Weights of a small transformer language model.
Size: 5 heads of 64, 40.3M parameters.
Architecture: RMSNorm before each block, rotary positions, no biases in attention or MLP, untied embeddings.
Training: a variant of Muon for these matrices, 477M tokens.
MLP neurons of a small language model. Each row is named by its layer, matrix (gate and up: input weights; down: output weights) and neuron, and shows model dimensions 224-287. Each number is 50 + 10 x the weight over its row's rms, rounded and kept within 0 to 99. A neuron's up and down rows have the sign that makes its largest values positive.
After each neuron's rows, "fires in" lists the words (lower case) most often at its 100 highest values on Wikipedia text that the model never trained on.

L3.gate62:65 56 62 48 42 49 51 52 46 63 43 51 27 61 45 65 46 41 34 47 49 56 57 35 41 37 54 41 56 51 38 53 50 31 43 30 51 51 52 50 29 63 69 44 58 41 50 49 55 49 56 40 42 61 49 45 51 68 55 58 41 44 59 40
L3.up62:53 61 62 57 48 37 46 62 63 55 33 38 53 50 45 59 66 47 53 62 39 27 34 46 48 59 47 58 58 49 63 48 36 65 43 63 40 59 64 39 34 48 48 58 32 41 44 44 58 69 42 53 42 71 50 47 34 64 60 43 59 60 50 43
L3.down62:41 62 56 59 50 30 43 50 56 50 44 36 66 51 49 53 63 50 57 56 47 25 31 46 45 60 44 60 65 50 62 46 49 73 50 63 40 50 58 43 44 46 32 53 37 55 35 52 52 66 38 57 43 60 44 52 37 45 55 25 61 54 43 47
fires in: "the", "canadian", "states", "american"

L13.gate543:45 50 49 46 33 42 53 49 44 37 34 62 63 55 48 39 55 54 37 47 36 37 49 67 49 55 35 51 61 56 44 34 40 65 47 52 58 54 43 50 52 50 61 48 60 38 54 68 44 38 34 58 51 63 51 69 41 59 61 49 42 29 66 51
L13.up543:49 37 36 64 50 59 36 62 32 35 48 52 51 48 37 54 51 59 48 57 63 59 35 52 55 50 44 60 52 49 48 41 46 53 62 28 28 46 62 55 37 58 27 46 41 38 43 61 52 66 34 45 54 45 54 55 51 57 49 46 56 42 38 49
L13.down543:60 52 73 57 47 50 40 57 45 55 67 56 40 41 41 51 42 53 37 39 31 47 56 49 57 41 53 47 55 65 57 41 43 30 58 56 51 38 58 65 59 43 60 44 51 52 51 63 45 46 27 46 60 56 43 59 31 56 41 48 56 56 65 36
fires in: "had", "has", "have", "not"

L7.gate44:39 48 56 39 41 60 57 66 47 53 58 36 53 50 52 57 72 43 50 40 67 67 59 54 62 42 31 44 57 58 49 45 67 64 54 74 53 43 40 44 53 52 50 50 35 56 46 45 44 53 59 48 39 27 55 27 70 65 51 54 61 30 52 38
L7.up44:31 51 58 50 35 56 57 48 43 55 46 56 32 43 52 50 56 38 58 58 68 75 51 41 55 57 35 38 45 59 59 61 52 50 52 63 38 43 67 46 65 60 49 50 46 50 45 42 70 59 47 45 49 41 51 58 54 52 67 59 36 40 64 43
L7.down44:35 61 59 59 70 49 60 44 50 59 48 38 38 37 47 48 47 57 68 27 49 58 53 50 45 57 44 57 49 65 59 28 51 45 50 61 67 40 44 49 56 53 54 58 50 53 54 61 66 33 42 57 39 45 44 39 50 57 61 44 46 41 49 42
fires in: "that", "which", "who", "he", "the"

L3.gate475:58 56 58 35 43 59 64 50 47 57 74 50 46 51 44 35 33 48 50 37 38 43 53 53 44 26 72 45 20 56 47 54 29 52 45 61 55 60 47 41 58 52 50 70 26 45 43 52 45 43 61 56 49 55 43 57 51 46 53 53 38 65 48 63
L3.up475:52 47 51 42 40 49 41 45 53 55 78 63 47 55 45 45 45 52 50 42 53 40 44 52 41 19 59 39 21 44 54 49 25 54 51 49 53 58 42 49 53 43 46 56 33 33 43 56 43 39 46 48 61 48 42 55 45 38 46 44 42 48 61 56
L3.down475:54 45 56 45 45 38 42 48 50 49 70 54 47 57 34 49 50 49 51 40 63 40 43 60 44 32 56 37 26 50 59 51 32 56 53 47 57 57 42 44 51 46 55 50 35 43 43 46 54 49 42 52 69 43 37 61 47 35 51 52 39 39 64 55
fires in: "had", "has", "there", "a", "are", "were"

L2.gate185:60 51 53 51 49 53 48 41 31 35 42 32 55 44 38 38 54 37 20 54 46 61 54 44 70 43 43 50 51 56 76 61 60 29 59 59 28 40 45 59 60 53 52 40 60 60 30 48 56 57 60 60 48 53 49 38 44 67 38 54 51 51 53 42
L2.up185:56 54 52 57 41 55 61 39 32 41 41 29 53 43 53 25 55 29 29 42 43 60 50 43 46 62 52 53 50 47 59 62 51 39 46 49 41 52 52 45 63 72 57 36 67 63 25 58 47 67 52 53 50 55 53 42 49 54 28 57 54 62 64 37
L2.down185:63 63 62 59 48 46 42 58 49 52 50 45 38 60 42 60 36 42 43 51 61 46 40 51 59 40 44 46 44 60 59 50 56 47 63 35 45 28 46 45 46 49 42 37 55 48 41 38 56 60 50 59 34 44 63 43 47 50 55 58 48 46 47 34
fires in: "the", "case"

L10.gate807:61 47 48 58 53 61 55 47 47 65 45 44 32 26 50 47 61 45 57 67 48 56 41 57 46 65 41 59 65 45 45 57 47 48 50 61 48 47 59 49 47 57 47 53 43 39 47 34 45 44 41 58 50 54 50 40 68 60 58 51 45 31 62 34
L10.up807:66 49 48 53 41 61 62 45 62 70 46 27 53 70 44 58 53 50 47 43 52 69 44 57 56 44 36 66 46 63 58 49 56 53 34 76 56 44 39 40 53 53 53 61 60 48 40 49 63 49 40 56 44 46 57 46 34 31 60 50 48 51 47 34
L10.down807:50 61 43 50 46 50 34 30 31 48 56 29 49 48 52 51 81 49 47 40 36 39 41 58 60 53 51 68 45 54 54 58 46 45 52 50 44 53 74 62 48 51 44 59 37 65 62 47 55 69 35 63 55 55 60 41 62 56 46 52 61 31 47 43
fires in: "the", "in", "of", "on"

L5.gate827:43 55 39 29 32 52 57 57 35 35 41 47 55 44 55 34 54 46 51 31 53 50 53 46 69 49 48 47 41 52 61 58 63 66 42 49 52 66 47 35 55 51 50 66 40 49 46 54 39 40 41 60 63 48 40 54 46 48 51 46 43 43 44 64
L5.up827:31 61 50 32 37 53 54 57 49 46 51 64 53 41 45 41 55 45 57 34 36 33 67 64 67 23 66 29 48 45 52 48 54 67 60 33 47 49 35 32 51 60 43 61 56 53 33 62 38 44 41 43 72 32 48 63 48 44 38 52 40 35 40 56
L5.down827:40 53 49 43 45 60 47 58 61 50 45 46 59 43 40 50 56 48 51 43 48 29 57 55 61 37 67 44 42 47 40 49 54 52 52 30 47 44 45 35 54 50 51 55 47 44 49 53 45 36 37 47 81 43 48 58 52 52 59 62 33 22 44 52
fires in: "had", "have", "has", "having"

L9.gate244:53 59 43 49 31 62 38 46 59 39 50 21 52 45 40 55 48 25 56 47 41 48 53 43 44 45 37 42 50 58 43 55 33 51 58 59 43 56 55 47 33 53 62 37 43 40 41 38 53 54 25 53 47 48 57 46 37 62 49 59 71 53 31 56
L9.up244:46 47 53 33 42 61 48 53 62 47 52 45 36 56 52 44 32 51 32 36 34 51 35 48 51 65 53 40 39 59 43 62 59 53 41 49 66 53 53 59 62 60 35 41 44 31 58 58 61 61 41 38 54 66 52 54 43 52 50 50 31 59 47 66
L9.down244:29 63 48 48 33 55 50 50 27 43 57 50 61 53 46 35 54 27 24 63 33 33 52 43 39 39 60 29 42 69 49 60 43 52 46 38 52 59 41 48 45 50 69 47 52 59 57 41 50 46 33 44 62 55 64 61 41 46 38 58 60 38 42 73
fires in: "was", "the", "include", "are", "is", "a"

L2.gate167:46 52 46 37 64 63 54 47 60 50 45 48 49 64 69 52 42 50 37 45 50 41 51 51 46 45 29 53 44 41 41 44 53 65 41 71 44 66 55 39 45 51 56 43 45 55 50 53 45 68 17 47 69 67 55 65 50 49 66 64 48 52 49 41
L2.up167:43 55 47 38 56 58 47 44 56 44 40 49 61 59 74 43 33 50 42 45 52 38 51 50 55 38 41 45 38 43 37 51 46 57 38 68 44 68 51 47 49 45 53 39 45 51 50 50 48 62 30 43 67 67 48 65 56 54 58 53 38 60 41 39
L2.down167:49 51 37 31 56 57 54 43 63 51 39 43 57 58 50 54 38 53 43 45 43 40 50 51 53 47 30 60 36 42 40 50 53 62 37 69 45 63 52 46 46 50 56 48 38 57 56 49 48 65 17 53 65 67 55 63 47 46 62 59 39 49 46 37
fires in: "was", "is", "make", "become", "made", "became"

L3.gate19:48 51 45 54 41 52 61 52 46 70 35 49 53 49 61 43 51 51 34 61 45 49 36 59 45 61 45 41 49 52 47 46 50 43 35 43 37 41 41 47 49 49 56 38 43 60 40 46 48 41 33 34 37 38 69 54 44 66 63 55 67 69 53 46
L3.up19:50 57 41 53 36 38 45 55 53 53 47 63 48 54 66 56 54 43 46 48 36 59 32 52 46 59 44 36 60 51 56 59 45 33 49 42 38 50 44 59 55 38 53 31 47 51 38 41 59 52 36 58 59 64 52 52 55 54 60 69 58 58 50 34
L3.down19:45 58 45 52 36 33 48 59 60 43 51 54 40 59 60 55 56 43 56 38 37 67 40 44 45 48 48 33 57 49 67 58 47 42 54 49 42 52 52 71 53 42 54 29 35 45 43 42 51 48 53 65 64 67 45 50 59 45 55 62 50 58 40 36
fires in: "february", "october", "january", "may", "june", "april"

L9.gate700:45 48 55 38 45 61 53 52 59 72 46 54 37 40 43 50 74 48 62 59 60 34 53 46 46 51 57 50 49 61 62 61 44 42 44 64 52 56 52 50 49 73 64 38 47 60 54 48 52 69 34 61 43 37 51 20 35 54 66 48 52 45 48 39
L9.up700:51 54 64 64 50 58 53 56 63 50 43 42 49 48 51 50 53 51 73 46 54 64 44 43 47 45 45 42 62 61 59 40 38 72 49 41 51 45 65 39 48 48 61 46 45 48 46 41 45 54 42 72 48 46 46 50 37 49 72 64 64 31 44 22
L9.down700:63 56 50 47 50 46 55 48 52 69 42 48 68 49 51 51 62 55 61 51 44 55 46 57 47 57 47 63 51 40 52 35 57 55 51 31 56 52 45 48 57 33 56 55 62 55 49 41 39 43 37 67 50 75 38 48 53 68 56 47 54 43 53 35
fires in: "the", "each", "entire"

L13.gate143:42 42 59 51 50 54 56 54 44 67 36 46 57 43 62 49 39 60 26 42 50 47 49 39 53 55 44 59 70 49 53 54 45 45 34 59 63 53 48 58 55 43 62 46 56 53 43 49 35 38 43 50 59 54 56 59 61 36 45 32 32 53 45 53
L13.up143:50 26 57 41 59 52 48 52 51 51 35 42 61 53 48 33 47 41 53 51 53 54 55 54 58 41 42 58 34 63 40 43 65 57 52 47 58 48 46 46 62 42 47 58 55 38 57 60 54 63 51 46 44 47 46 55 41 57 24 42 45 51 47 53
L13.down143:63 45 42 47 58 50 53 51 65 53 48 57 50 61 62 40 50 44 39 52 39 34 50 44 44 39 52 44 58 58 56 55 54 58 57 33 72 36 68 38 59 58 42 44 41 50 43 47 42 39 36 51 53 50 42 31 40 56 57 49 51 54 43 42
fires in: "s", "had", "has", "just", "not"

L13.gate646:52 34 55 44 34 52 45 38 55 51 49 55 47 30 55 67 48 59 40 39 53 32 31 61 54 57 53 51 40 31 46 60 41 54 46 50 68 58 64 46 69 42 51 48 58 32 62 39 27 42 50 59 67 29 64 54 52 46 50 48 59 53 51 62
L13.up646:61 38 45 39 44 41 38 49 55 32 48 39 66 69 38 43 58 45 48 49 67 39 56 68 63 50 62 39 45 50 57 41 48 51 53 49 60 48 37 43 58 37 53 64 55 60 54 53 39 54 44 51 48 51 46 61 43 43 53 43 66 40 40 60
L13.down646:48 50 69 31 69 53 57 49 55 44 65 45 41 34 38 47 56 51 39 57 56 30 54 60 54 38 53 45 54 43 48 67 34 45 51 50 56 71 49 48 62 54 50 55 68 54 42 54 54 51 40 58 45 42 61 64 32 69 53 51 56 58 55 65
fires in: "had", "has", "have", "previously", "having"

L13.gate343:47 53 35 48 48 42 48 56 52 41 55 60 41 51 53 62 53 53 60 46 47 56 59 45 52 59 71 41 40 58 46 59 48 65 52 42 51 53 57 38 52 54 43 56 51 43 59 49 45 35 46 45 49 39 65 79 38 20 54 56 64 48 45 43
L13.up343:65 67 63 45 41 34 33 71 44 54 51 57 35 51 53 54 55 30 40 57 52 50 34 28 70 43 49 40 52 49 38 52 58 56 57 50 45 54 58 40 42 49 45 32 39 61 43 64 36 44 49 68 50 30 37 55 44 42 60 50 37 45 51 54
L13.down343:37 44 51 64 30 54 45 64 41 48 41 74 59 58 51 46 55 63 47 57 39 45 56 54 44 37 64 54 42 56 56 48 38 62 54 35 64 59 46 54 50 56 38 56 43 51 56 46 35 29 51 29 60 39 62 39 50 59 66 57 52 54 42 62
fires in: "to", "not", "had", "who", "he", "by"

L9.gate413:49 41 65 36 43 55 53 46 47 44 41 67 27 49 56 41 36 61 55 53 56 56 57 44 58 56 46 53 35 53 56 47 59 48 39 64 59 53 44 63 78 46 38 60 52 39 48 58 44 62 50 47 56 47 49 58 51 41 51 46 30 59 61 59
L9.up413:55 52 60 56 36 44 33 54 43 57 61 46 23 40 46 48 48 50 44 49 59 60 38 67 40 40 46 61 50 44 44 44 56 58 43 56 58 37 41 55 70 44 42 53 42 57 38 49 45 40 41 44 60 41 44 60 38 47 49 40 33 64 58 55
L9.down413:34 54 62 53 36 43 38 48 46 69 40 37 48 47 53 46 43 43 40 45 62 43 41 47 45 50 58 53 48 49 45 47 48 60 45 60 59 63 49 42 76 53 38 27 51 41 43 56 49 42 53 53 48 42 59 37 45 51 53 40 50 64 55 33
fires in: "s", "was", "is", "been", "are", "not"

L4.gate416:36 48 37 63 46 46 68 45 52 51 38 54 45 41 32 40 40 39 41 57 59 56 44 63 59 66 55 54 44 48 41 65 60 37 30 49 51 40 51 46 59 48 51 54 39 72 42 36 43 45 54 37 36 39 68 39 42 44 57 54 50 59 57 53
L4.up416:52 60 42 49 43 59 57 72 53 61 65 42 42 47 83 67 41 43 62 60 59 45 45 68 27 49 59 38 54 58 62 61 55 41 49 77 49 55 50 61 40 44 61 43 43 34 43 50 53 44 48 49 41 50 40 48 46 53 46 59 62 62 57 42
L4.down416:37 59 45 44 43 48 65 59 59 55 60 37 18 45 71 59 44 34 54 64 53 41 42 54 37 39 49 43 58 58 56 62 47 48 46 64 45 63 51 72 42 44 53 30 35 34 48 55 46 44 50 51 41 58 52 44 53 55 37 55 58 57 38 40
fires in: "july", "june", "january", "november", "august", "october"

L10.gate811:61 51 36 55 41 55 47 41 39 44 45 31 48 55 55 43 60 46 50 51 42 41 33 53 42 56 28 74 52 42 55 41 50 62 51 49 69 54 46 39 57 62 52 56 52 45 39 59 48 35 45 48 66 56 56 58 41 66 48 59 40 44 38 45
L10.up811:56 37 44 48 40 43 58 46 67 49 42 72 40 48 48 42 61 61 48 48 52 59 44 55 39 44 51 40 48 60 56 44 63 61 66 49 60 46 59 27 54 47 47 52 35 39 45 51 52 33 50 29 47 55 55 54 57 46 59 40 50 50 46 65
L10.down811:65 42 63 65 49 51 48 67 58 56 50 43 58 52 53 44 36 56 53 48 51 47 44 46 31 40 45 39 58 33 51 53 53 36 49 41 64 57 45 42 53 52 18 49 58 42 31 55 46 33 53 64 57 46 48 43 40 42 48 35 39 51 41 29
fires in: "of", "with", "dvd"

L2.gate521:43 52 52 63 51 34 60 50 51 46 45 55 53 45 48 43 45 45 47 64 62 62 53 52 59 58 54 42 59 61 63 48 66 51 64 59 34 56 45 52 42 62 58 68 43 45 45 58 48 53 48 24 34 38 53 59 52 56 68 63 47 43 47 55
L2.up521:57 56 46 21 42 60 57 50 41 59 56 63 23 38 50 42 42 29 51 43 62 49 42 46 43 56 43 44 60 49 51 38 55 43 48 43 61 51 36 52 54 40 49 49 29 60 60 61 37 48 58 47 43 70 34 64 46 54 46 38 60 52 53 38
L2.down521:62 48 49 21 53 59 57 45 44 50 53 61 42 46 52 42 42 40 41 37 60 39 41 37 48 49 37 37 57 51 50 40 47 45 62 41 50 42 45 42 52 36 49 37 41 59 52 60 45 56 55 36 47 64 40 48 56 50 41 48 50 61 56 32
fires in: "the", "by", "from", "between", "july"

L2.gate399:60 61 57 45 41 53 47 71 63 51 38 35 55 66 51 47 46 54 50 59 38 47 44 32 31 52 54 46 43 51 43 60 49 59 57 37 55 45 59 36 65 56 57 50 44 53 33 35 49 49 62 45 55 52 63 30 50 47 56 66 55 51 61 53
L2.up399:54 41 50 51 44 47 61 45 57 63 47 52 22 51 52 43 50 43 35 49 53 63 42 75 41 50 37 41 54 60 59 46 44 53 42 47 32 46 30 69 22 38 54 40 37 46 53 40 50 57 37 39 38 49 31 60 67 48 52 47 49 63 55 43
L2.down399:50 45 50 46 44 43 52 53 59 63 49 56 32 57 49 53 50 41 45 51 57 63 40 70 39 46 37 48 59 52 64 46 46 46 36 43 35 54 32 74 18 34 56 43 32 46 59 51 50 54 40 49 36 47 35 62 64 56 52 46 40 58 50 44
fires in: "may", "january", "april", "november", "february", "march"

L9.gate459:67 68 51 46 57 50 52 33 45 84 52 51 46 42 58 42 70 68 41 47 53 57 44 41 48 39 79 55 50 48 49 70 34 40 56 74 33 65 57 40 55 47 60 44 38 49 53 51 58 54 48 67 64 61 27 24 50 50 47 37 69 46 61 42
L9.up459:59 46 57 47 72 64 62 50 65 59 59 51 58 56 49 45 49 59 60 56 51 48 60 45 71 38 50 51 47 45 57 66 40 50 65 67 67 50 57 45 38 61 50 50 52 57 52 51 56 52 52 57 52 54 33 50 38 52 64 42 64 56 59 27
L9.down459:63 53 50 55 46 46 57 55 59 31 38 44 70 41 32 45 46 31 39 60 43 45 50 57 35 44 31 43 62 44 61 52 50 48 34 58 49 39 55 59 38 48 57 59 52 53 56 37 42 61 38 55 64 61 67 56 39 59 56 54 44 34 53 70
fires in: "the", "of", "founded", "a"

L13.gate630:47 44 54 49 34 43 54 47 35 38 64 46 46 68 49 43 64 53 63 47 63 38 40 66 57 59 52 54 38 64 39 66 43 65 55 54 65 43 47 55 58 52 37 56 57 31 62 68 36 36 51 63 66 42 53 48 68 48 62 61 38 64 52 63
L13.up630:57 36 62 49 41 53 49 57 44 39 51 56 46 63 32 45 59 46 29 45 43 51 60 63 62 50 42 47 34 59 62 45 45 60 46 32 56 63 45 50 49 39 55 55 50 38 70 51 36 48 48 75 43 49 49 55 64 57 52 44 59 49 52 55
L13.down630:40 49 49 33 46 46 50 58 57 43 41 50 48 42 31 40 54 35 48 43 63 38 46 60 49 38 52 54 45 54 60 52 71 45 62 36 53 48 50 48 57 55 52 56 39 51 48 51 41 41 43 69 60 52 48 57 41 42 49 49 39 49 58 53
fires in: "had", "has", "have", "having", "not", "previously"

L2.gate119:40 41 60 39 52 34 74 58 50 48 52 58 47 49 65 46 40 45 62 44 59 67 54 58 46 60 56 46 64 62 27 49 65 32 43 70 54 45 41 53 49 47 61 48 45 52 64 69 41 47 58 39 44 45 53 46 52 64 63 51 53 50 49 53
L2.up119:43 49 69 56 43 34 61 66 43 57 51 59 39 63 68 51 37 41 38 41 60 61 36 55 41 58 43 38 63 56 36 51 67 45 47 61 48 52 54 63 57 43 52 48 60 53 57 50 48 51 50 35 37 56 50 68 49 59 67 32 47 39 56 39
L2.down119:53 48 49 62 42 53 44 57 41 53 59 46 49 55 40 53 57 47 36 37 50 34 38 39 45 42 38 43 40 49 74 52 53 63 57 37 56 55 66 48 55 48 40 49 64 53 42 29 66 62 37 54 59 58 41 58 58 41 52 38 42 48 51 32
fires in: "the", "from", "by", "a", "result", "between"

L9.gate67:48 62 51 41 46 42 37 57 48 58 47 37 24 58 71 46 58 61 54 63 57 36 50 65 53 57 46 29 46 51 43 44 37 45 40 64 57 29 45 55 65 46 51 54 41 48 60 74 36 56 35 58 48 56 44 43 64 40 53 46 40 47 50 66
L9.up67:52 45 46 57 54 50 44 46 60 53 70 77 42 56 29 58 69 55 46 63 49 48 44 50 54 55 45 49 51 52 54 59 45 67 46 50 63 49 53 47 43 61 43 42 63 59 51 43 43 33 39 65 58 42 61 45 41 30 63 51 42 48 63 33
L9.down67:24 42 44 52 62 62 48 61 37 66 61 57 46 40 62 58 47 50 60 58 35 52 46 39 73 48 54 48 60 52 50 47 40 52 50 51 54 37 53 56 35 53 44 40 55 43 65 34 41 40 55 58 54 42 59 35 53 44 64 63 42 50 50 53
fires in: "was", "had", "is", "he"

L9.gate215:36 49 57 32 37 38 54 70 46 45 42 53 38 56 51 34 36 43 60 51 43 45 57 54 59 47 41 49 56 44 51 62 70 40 41 54 55 56 58 47 65 51 51 51 61 41 66 65 49 64 41 60 64 54 71 52 51 57 48 41 44 63 64 40
L9.up215:42 57 54 37 62 46 38 71 70 44 56 59 58 57 67 30 53 34 58 54 49 52 59 54 54 53 64 43 49 46 51 59 75 35 45 48 38 58 61 64 68 47 49 57 50 48 66 58 53 38 49 45 28 41 40 51 60 55 71 42 41 74 58 55
L9.down215:57 47 42 33 43 49 50 51 43 60 45 43 46 47 49 26 49 50 50 65 49 41 39 53 45 66 50 72 49 50 48 70 66 53 55 63 67 55 53 53 51 36 59 66 44 35 49 49 42 48 50 55 57 67 59 49 57 46 51 46 50 53 68 22
fires in: "a", "for", "to", "the", "of"

L5.gate338:70 65 36 37 47 52 66 42 48 47 44 43 49 48 32 56 46 43 65 53 59 35 54 49 48 59 45 55 37 42 56 40 47 49 47 43 43 50 44 55 52 56 50 48 41 46 52 57 54 55 52 42 47 42 44 43 56 58 59 49 46 45 34 36
L5.up338:68 63 58 34 32 55 42 46 48 44 32 53 42 42 46 34 43 53 66 49 48 50 57 38 55 69 45 47 32 41 46 34 46 39 81 68 37 61 60 32 47 43 34 37 35 46 41 60 51 42 46 56 40 42 36 47 64 59 44 69 42 39 54 43
L5.down338:62 62 61 47 46 43 46 51 64 50 32 37 47 44 47 37 53 46 55 52 53 48 52 43 53 48 53 49 34 48 46 50 50 45 75 59 56 58 44 35 53 49 26 34 43 52 40 55 51 42 57 65 45 51 42 45 59 61 45 68 35 44 42 36
fires in: "in", "of", "club"

L6.gate57:54 36 61 61 51 41 58 56 52 48 46 37 33 46 49 36 61 62 58 58 28 45 42 55 50 29 44 51 58 45 70 56 49 42 65 49 39 53 59 52 53 41 41 51 53 61 24 55 43 48 25 53 58 55 35 46 60 39 58 46 58 45 45 40
L6.up57:49 57 75 48 55 51 47 43 44 53 54 43 41 58 55 36 71 60 50 45 45 48 52 59 52 56 45 39 47 55 46 34 50 44 55 67 40 41 51 46 31 43 25 60 50 41 47 60 37 43 61 37 45 41 62 61 64 63 42 43 46 34 53 47
L6.down57:67 49 45 67 59 45 60 52 49 60 50 30 58 47 38 34 50 67 42 50 47 45 47 50 51 47 56 51 57 53 51 34 55 46 43 53 54 46 45 61 69 41 35 56 39 40 57 53 44 48 70 46 45 67 56 42 40 48 57 50 57 47 34 44
fires in: "the", "of", "a", "and", "or", "also"

L3.gate709:44 50 50 60 57 58 57 51 53 54 64 46 46 37 55 57 45 41 44 49 49 46 40 55 49 64 68 47 52 62 44 52 60 51 41 67 29 60 51 56 56 44 42 50 49 48 55 54 66 63 49 30 51 44 59 28 45 58 47 45 36 51 63 43
L3.up709:54 45 42 53 73 47 37 56 45 55 64 36 41 41 25 60 39 47 27 67 42 32 36 60 54 59 57 57 35 39 35 68 49 56 38 55 58 58 49 57 50 46 42 42 46 57 56 43 59 64 53 42 69 61 65 39 57 49 54 34 36 29 49 50
L3.down709:55 52 31 55 67 50 40 53 46 57 63 40 41 46 21 51 46 45 26 65 39 31 33 53 52 58 55 55 34 36 35 76 47 54 36 51 57 51 49 48 47 42 53 38 50 65 54 40 58 59 42 49 71 57 66 37 56 43 60 34 34 25 51 50
fires in: "became", "appointed", "the", "become", "married", "signed"

L5.gate247:67 48 54 54 34 43 62 57 43 30 52 19 43 51 58 49 53 59 42 53 50 66 53 36 42 56 48 41 37 44 52 62 46 35 43 60 44 50 53 53 50 60 38 32 61 52 47 64 60 68 54 52 51 80 56 46 52 43 49 59 50 36 39 46
L5.up247:61 65 54 54 44 43 52 46 55 28 43 38 59 56 32 59 70 40 39 56 61 53 37 40 58 44 45 45 49 58 62 51 57 49 37 43 22 49 40 40 59 56 59 35 44 37 36 65 61 56 50 55 44 61 49 43 46 50 45 47 58 51 51 59
L5.down247:63 70 59 42 35 46 53 44 57 36 41 16 42 57 40 49 67 38 48 54 45 44 35 37 54 46 51 40 45 50 52 48 48 36 41 30 46 50 59 35 48 45 36 31 54 48 48 64 66 63 53 54 52 68 49 31 45 50 44 53 60 38 35 51
fires in: "the", "a"

L3.gate74:56 39 40 43 32 21 59 41 48 44 47 64 52 61 52 38 46 54 46 57 44 63 41 40 51 53 73 49 58 53 41 52 54 45 53 54 39 72 66 52 53 60 51 39 55 60 42 35 52 58 60 44 58 57 44 49 36 38 54 38 43 45 41 36
L3.up74:53 51 46 51 35 49 52 48 45 60 56 59 52 61 64 41 54 46 39 71 65 55 43 44 43 53 54 53 45 53 55 57 63 47 72 40 63 63 69 31 54 53 58 43 50 63 56 39 43 66 51 44 52 39 44 48 54 41 51 45 41 43 40 34
L3.down74:51 49 49 60 49 71 49 58 43 58 57 46 52 46 57 45 64 37 35 65 67 35 49 53 43 60 35 51 34 53 55 67 58 46 70 34 71 57 58 31 53 54 62 43 45 53 64 42 37 63 47 39 51 37 54 45 60 49 45 38 40 41 46 45
fires in: "a", "to", "the", "of"

L9.gate229:50 62 47 41 48 58 44 49 46 49 48 24 53 47 78 46 39 49 43 54 36 40 55 42 51 59 17 52 49 48 55 51 49 60 57 66 51 49 51 64 47 59 40 63 34 57 64 45 51 55 39 63 74 47 48 54 39 59 53 58 43 54 56 61
L9.up229:49 47 61 45 60 57 47 70 59 54 62 31 37 62 51 39 42 43 41 60 39 52 38 87 51 68 54 56 36 68 49 65 44 46 41 56 51 66 40 41 60 49 46 67 58 47 63 49 29 52 50 36 50 54 39 44 53 52 42 42 27 58 58 52
L9.down229:39 63 39 53 47 52 34 62 57 37 67 55 58 43 59 38 59 57 41 55 42 54 46 47 39 56 40 58 63 20 53 42 62 51 45 56 66 53 56 37 26 30 49 35 55 52 62 47 46 44 31 56 43 50 47 56 45 54 57 55 48 33 63 55
fires in: "the", "became", "as", "called", "into"

L4.gate99:54 51 37 59 55 72 36 46 39 32 45 47 43 59 43 32 61 45 28 45 59 61 64 44 57 68 55 53 30 46 52 54 56 50 45 64 40 44 52 47 57 59 76 58 63 51 37 55 52 63 63 37 51 39 68 58 50 48 34 59 64 44 52 48
L4.up99:61 72 52 56 56 38 39 45 56 48 65 42 52 46 32 47 52 46 39 57 55 54 52 57 49 43 33 48 45 40 54 44 70 52 71 45 47 53 53 44 57 36 56 43 41 63 34 49 42 62 46 48 62 44 53 47 38 49 39 61 57 38 59 44
L4.down99:49 56 57 49 44 25 55 50 56 65 63 43 59 49 42 63 41 51 64 52 53 44 36 55 45 34 38 44 66 39 50 39 51 43 57 32 56 47 48 47 37 33 27 27 41 55 49 48 44 46 35 58 63 53 42 37 53 55 58 41 45 44 51 53
fires in: "the", "on", "of"

L9.gate523:52 33 74 49 47 59 45 47 41 44 51 45 52 60 43 52 49 57 45 67 60 48 49 46 44 34 41 38 56 57 46 55 41 58 51 49 42 54 56 49 40 67 54 50 44 63 64 51 41 53 44 50 54 39 46 52 49 53 51 64 44 43 54 38
L9.up523:48 45 43 39 51 39 53 54 49 39 70 56 46 49 74 42 39 37 53 54 46 36 61 61 51 45 55 50 52 42 39 39 42 37 61 57 46 45 62 42 37 65 50 68 40 54 65 47 39 44 45 41 42 53 63 51 54 42 44 64 37 46 51 59
L9.down523:40 56 42 66 48 46 56 41 51 54 50 46 53 51 57 52 43 62 40 53 38 51 55 42 44 42 44 61 54 35 64 54 66 50 57 51 69 58 54 57 49 48 46 39 46 54 54 40 37 60 44 46 47 50 71 48 67 40 53 38 42 58 46 62
fires in: "to", "belfast", "the", "into", "so", "ireland"